Weights of a small transformer language model.
Architecture: rotary positions, untied embeddings.
Training: 392M tokens, 11954 steps.
MLP neurons of a small language model. Each row is named by its layer, matrix (gate and up: input weights; down: output weights) and neuron, and shows model dimensions 0-95. Each number is 500 + 50 x the weight over its row's rms, rounded and kept within 0 to 999. Numbers have three digits each. A neuron's up and down rows have the sign that makes its largest values positive.
Before each neuron's rows, "fires on" lists the tokens most often at its 100 highest values on Wikipedia text that the model never trained on.

fires on: "ation", "ion", " time", " month", " period"
L2.gate138:375598500463447474476615528576503503450532523526581477530514614480495520518456397435513504483502469462505450444500474369485470446527501485467504433471536543491531464512402471452500518575479460480517498483513510442431428531457467453498511445417553447521478496545525531463526478520458558449
L2.up138:449456449449483508529579439437495416536468557460489566486472515530499547586536418472504472485472534556551516580583485488619436500453480425473448457518516469527462631481504505559532560576489503534446458510506553406510542560596502456408432534501512430470427393530477467494527525473547510502
L2.down138:503643537511464537394464573441489430429579510490499586553476470483424526510474452457500365460411542466465565503476523492475558440509492551500440394521590403496507534417466490471514432468434482476522530480497450408439453611525443505549406386520544520472500512484566503418400475476563586483

fires on: "ide", " River", " mountain", " of", "id", "oy"
L2.gate677:569453461528561511545533428498489554497431509513516510425507506525446490447477446394524556547538538469503451521507524571472433436547508498457471547593509488387568544499364563554610471459524519470589498568474588565466510450454515452565534436422475583470501439462509489520575607496456536439
L2.up677:459543563472509418541582454427453481532496449559548437542555476532513519448526475442528490438504458562580444533464517552583492476534539443541471496503417586517587476412406467529473535470431439518488528547468504419423554503548533489410413523427461513565470435512425460416486460513498505502
L2.down677:502477470499511511619524508505538469520448476480469525495557516352454463536572588452531539479591521441570481632512524425416462421537476474489479437477490490428424441428507426682544489539485505445543501535459496499496494528512497511596472534455445426566518542505460429468506547510477367516

fires on: " National", "enc", " Silver"
L2.gate685:465494456507474468497442499556496463430466544489548416588466565531438414500480493486541552524488420581477523468501485546555507533457542469549612526476454506515539536556467453433517470456530519563511503481492491441572403430479438402475463541549561548527441481409581460440531436554549483433
L2.up685:519559536489525502565379488567517410497396481507529467414475562619544560490443566539509462461488525523525547485441585437474525553499463551417506493527484424456517582390503447462449510519408498454495536517523555501549484457501547407409474487481404558454464550453585497562511603468458397454
L2.down685:510550466482532484534469492511498465483441515464478630405498542424596424447448514606450397465561548488570425491467459518495514569499514469402540507473475447470472540456566428427573549598446516527473450507511456510559528479522569428544545490497508537522471402474579528541510521554463522510

fires on: "–", "á", "wer", " "
L2.gate784:487418516468535373548523418487503472438428531494551516504506445489577456511571539521412498507420536524432548504458393599504525426530446462576460509556493487470526516530499532549512520546435507505533546583487465490487524478523504517488539505551524503522529563418512603515475523578445560486
L2.up784:485471467505573580543499525478595547560553447485524572463463477422462401497511517433464478433544501525446461436470500456429491475534531565484548519481484518485471578456514581481488593575525412518579544492516491572402349494505489408471486510528514583545505585530457562513455425467516487477
L2.down784:410535469484502515482576507551405464478518487489504492436477488491560501530489565477588531574475506493448551512500541534439493503492513525351436417573466494603500518445496511433468504484584480517477473428581499506429496521444436454464406525491495645478515497555488540481578503546544543488

fires on: "i", "in", "u", "on", "am", "avi"
L2.gate578:456512422446541515543501504498469458437486522596527393444493488543505506516583563486481415350548560466483402470530483464530422448501506582560408509587539481500497549500443481433488608562440501542568493447487526556500422540470493480508474468546508531519434406401542456516495460608398491533
L2.up578:421538436407518437444385489495492506450474567538501509485565532512534567471600574444617437512518542450457374550555437509547481464535471512557443462593572466485471495436522495514532573450551497429527536451495589493499413521452451515455416477551527478541515376474585525478530505558556579574
L2.down578:472560448451469466464460507583400422519585544533491455440573454561467477463591436543541476456507500493509509615475525501553438541513522469532520438545555534438511497547503474466454500543381490480457439480362525541543521560575716532490514580496483533593446418440554492564552477466505430387

fires on: " s", " ap", " [", " gu", " am"
L2.gate382:400486505425485495490521547468507526478413407459462565521479583525474412581487505527535503483560526577515596423475418454478461398521586480515521492481493440594591503502535508542493531468424516603522512496453484528602420523449436410594496550576555479616467477513519478472533540491538438459
L2.up382:495441501455524435444441598520530468494500486492438479578535481493522414551580381609506429414376593491542563507451538517483426567499572434557532504512505489549520571507476555562476486493562530486490460526522434448542492546437499569406487521513593633410549509495436437537536603459424485487
L2.down382:493524455480423443486403588457458376527513476356457501603491463481494400464526480484433520555457456457612512506487489532459491555523621387544513535504533551503510538408513504407473511611460495467485516448526424553569544479477431527561453494419439500512478507495426444559431505420485499466

fires on: "j", " La", "iet", "k"
L2.gate705:469528585512537535509490483587483587469561540431504585501419559484432503524495500464451429433539478461443462526493562561631517477521488448405488536521485562484457480512455485453470527533422419502490509452495554482473458436580482622421427595472414492519550510509479499508512553526601552480
L2.up705:515424520554483518484471563530500421476516589513528490509559533608475480522601480583476463436471452477526433442558470585443499405595539561523508422500565583561498496498546488435486540477507469462529490458547457491524481485400486503465467388484482468453539512438467491602495565460495457454
L2.down705:545486502541457495563501466486471433421476429493610474571430524555390455471493516517546505443495631460449497510463553578501562591468532531529465617465487463497487370489476520451483501502465465488527494480526467588487409494512493490508509585587410554442569436490560508494439533437470398545

fires on: " do", "For", " For", " res", " develop", ", for"
L2.gate646:474489487536567409522434453507491409488528495438527532418465453506555511464503484477491483424507494523519552602485487567507433465508408554427515544455450429613427438430510461570487546463515490492566488561514414534447462515463475539538555415517487515533513439499614572514422525481526443550
L2.up646:510580442556449414470446483494529578486530508474521535436460509483555543510583487504559530509484476569564557533504463635476349437467535558454529509504500521513520482633679473568508475538566524482486503581499407600542526549459531560451508390491512439524527478532557480457456562493472421555
L2.down646:495565556516500497523526507437463441509457523517525408506538515558469497506499545467486506434510559526566583566587398444480532548419443532469601453490484485534477449471513495505549508504523486526547469473470454502390526551437406463507545488479508538432473398436505476460499487468511506504

fires on: " County", "|  | Republican", "|  | Democratic", ", I", "is", " assign"
L2.gate614:493546485562471489497466552491498541532504456554500494512556533531535533419456540414502481490540533539466453493418464488439493457442448486518506486431476493462523534366525460569505537493451456494436576389440502476503456570443472492593502498489525427561550414466542505475461473495554512515
L2.up614:516483516449606601537544583585470497504521508539606569347508541605531556374548419574465499453591492588452471581503509492513541470554436431550506600514509495422467410488421482551524537560554522545468528494520437394447521527518485487470464602499463523506522435439642460414474468510484419559
L2.down614:533391572567540520588522523464393484483483547514479504559502602494455528511523493425481420422439516421547464541540477451544508525533460479516476525517556465469583505471425518512534463471513416508572527554522476568526538521542578504492550522564512505490478526519550477485436460590460511502

fires on: " p.", " cl", "–", " ar", " em", "im"
L2.gate495:532382475400474511569530596463541494487562508540433489502514495541485460572501575487463502463555547543498494473493466394426399495481563530490517509498517421593512451456541523549463483410544509583410494476527467552538490567573476446453567441488451555582516453488439452570469561576456479555
L2.up495:487534511475543498492461463619551535436470474533410541550496477540464474382466510544544475492461532540561526496495414455592561483531546552529571457486521456508487539567568557516552460505483491497500494487522583447580521417488513488472544550506501537429476468479448374481487551494550507473
L2.down495:500510493427500505488544490591544522467456507480453484485531563478543488511459455429527520437423493504583469516489506510517444454477499511522450554511551537626577564479596513495482488506500458530414558428492453498550510433492343507498590484484468486458451452490449420523526485532399463402

fires on: "ing", "ating", "opping", " living"
L2.gate3:507505573538453565459539566472490591475478553562525528503455581514535506522463429622483561516379514463532459460534366487529478477506505402466541443502508556530429517558483547505503582586477455530427502554554498528642423518516461495547554486470430514451361472554487524634480655517522477489
L2.up3:427537421449477437558455450510500513466503541465524542488502473604486470406451479572482513509435635476558495534498511582512402566482568562490531461458502456458531496507415516530385425472465522499510495479494444454503489417636519551460427505467523530427485451488458550506496538506545562522
L2.down3:517567505471469416522471531534435496407563467493484486453500492600521462464432553535427583529485543518552496531484592594590517508457430580577438498421438537496499518555472539537538466491471467477426494549516486563445425472452417560452500463491466569520519480467504470491507601490559546493

fires on: " sub", " Con", " pro", " Sub", " ab"
L2.gate577:483567470514519498549561507524499522560538610520507557434454494523496573522479518576508500515498571561417457453497575483481466545421566474488589443451490585559532417474457494583466440393548490534478552545462503572540401429534494544403574468505489564518448474426476607515536487594582456481
L2.up577:427525485536535470487524518465539519541491524420435486438528545548488583541489459514529485571470482459438571503553633483479462478467630453493432468462479562482507403490484469522497449487544521484416487485501440490568467489440474579511440456485469434480466382437483566533521470489536470511
L2.down577:577657571432525495605483421636362473527561473459519476498401531497474456538569439494452498530490466484574491544521560515484488494485540458531513508487530503596573485552504477469526438468542578571583542494441471509481621480508666544527483453444510551549549470530445499517370507523512322474

fires on: "por", "ap", "ag", "uk", "rm"
L2.gate512:464503612595404534516539532502494496574420581567494509539547419586583475506532554565449520442550507428566500500468444498517603471491515340518545407515490529556548530544609521432428444481483535485450540444592575513527470459441529517441568457445444567441506544562519455529448518489459505517
L2.up512:437512513499550420515384376548501590507547485557519538571454499410550480479502484474463497497435531552566532508415442557521527535436550470455477397531507514425550566533544490474451457439481557548482472597477459505447488501585536521488530569436577490569419469528536498562455393566450572568
L2.down512:506436475495537559513507451502384510566508483537536513436469440441576537423462424522550640494424492485432462420523539520557509519462535468492601451491435531431520544539443485438538524493483452468406522430423515515537545468526536498495477460507437429556478483482489480516486512539480463502

fires on: ", C", " and c", ", p", ", c", ", m", ", s"
L2.gate69:550498559553545436458481422485547583427377550596456529542561421509562512501510477413480511458585549549517493458537486490538428461474424501557516519450481490558458531438541503592478530462500371568531560557504455515579573523522469518547463538459514470623532479466469484488512517563509541539
L2.up69:543586539610588466460531490452586568480478517543423506543532438523443440470526485447397489523554457523523500480465466447544463487505437594577448509471513480547470422544480509442554497488478508501541531526536470496545581527511522382575397529352543464539467513595445491535483447521486507472
L2.down69:503534553489589522355493543526499549519540519541373434488522535592479517532545517460554531516466495578480504590515490475556455585554455518450515494483479439557545490495489561527540428467431487551512522502406505486575446529482600504541441563476507545490529473536532477567543499454439580420

fires on: " full", ": E", ":", ": A", " \"I", "ld"
L2.gate342:508523502500609448468525467527561468545535532465481543486563408544484512428499499395544515503524529455589496522527562411492512465535482475516471487475378472482532462569523571485498467505524556516625553530467459449573455497537512428535541477588560485530466416594451556549460491468563501521
L2.up342:404475590468557372550513467472499414501564466495559521543466582535454508519511497351460436463585450493533440477460565478554476510477559571511530483489496506555478537478524588446467503542503465519566442507493513393521436434536487474423511469546515493550460508572494512524431524550519483582
L2.down342:546509580455452419573452447552425384530530516477428498484518529533384558474455491501521434505521540519536453431559630501482475570476456503541602560472492570453470597445505537468433507559454489514575491544451446457404558444506639474494525475512500526560494549528470477599407529551466427473

fires on: " K", " G", " g", " C", " N", " H"
L2.gate44:360500456435585424507523474408479544429402406460477518511504506534510512398469537493533489551577641513438445481544586520511405483507529511540496481565498490527476513474464509434441515478432491486509604545488418448609385513525533603481427563448499537582507559482515543523497437431473438507
L2.up44:480494489528434612421449481467520522520474496463465499414440452501548451463498546500524548515443533464452478420473551552437519532499610510455455565471389521601487562548470522505550485454506506452544518487483535539495497527416556558466513505390504369480457539521547547439498469470545434598
L2.down44:614476491500418615392443501422460462580440478498438513480492520481519450523487484531463590561463535530484519545470444533490425497644522546457549542416518523495537562528527492571526449539439422553501497473522465540500545483541707549523484471476512454431556512431528475567442523529469438627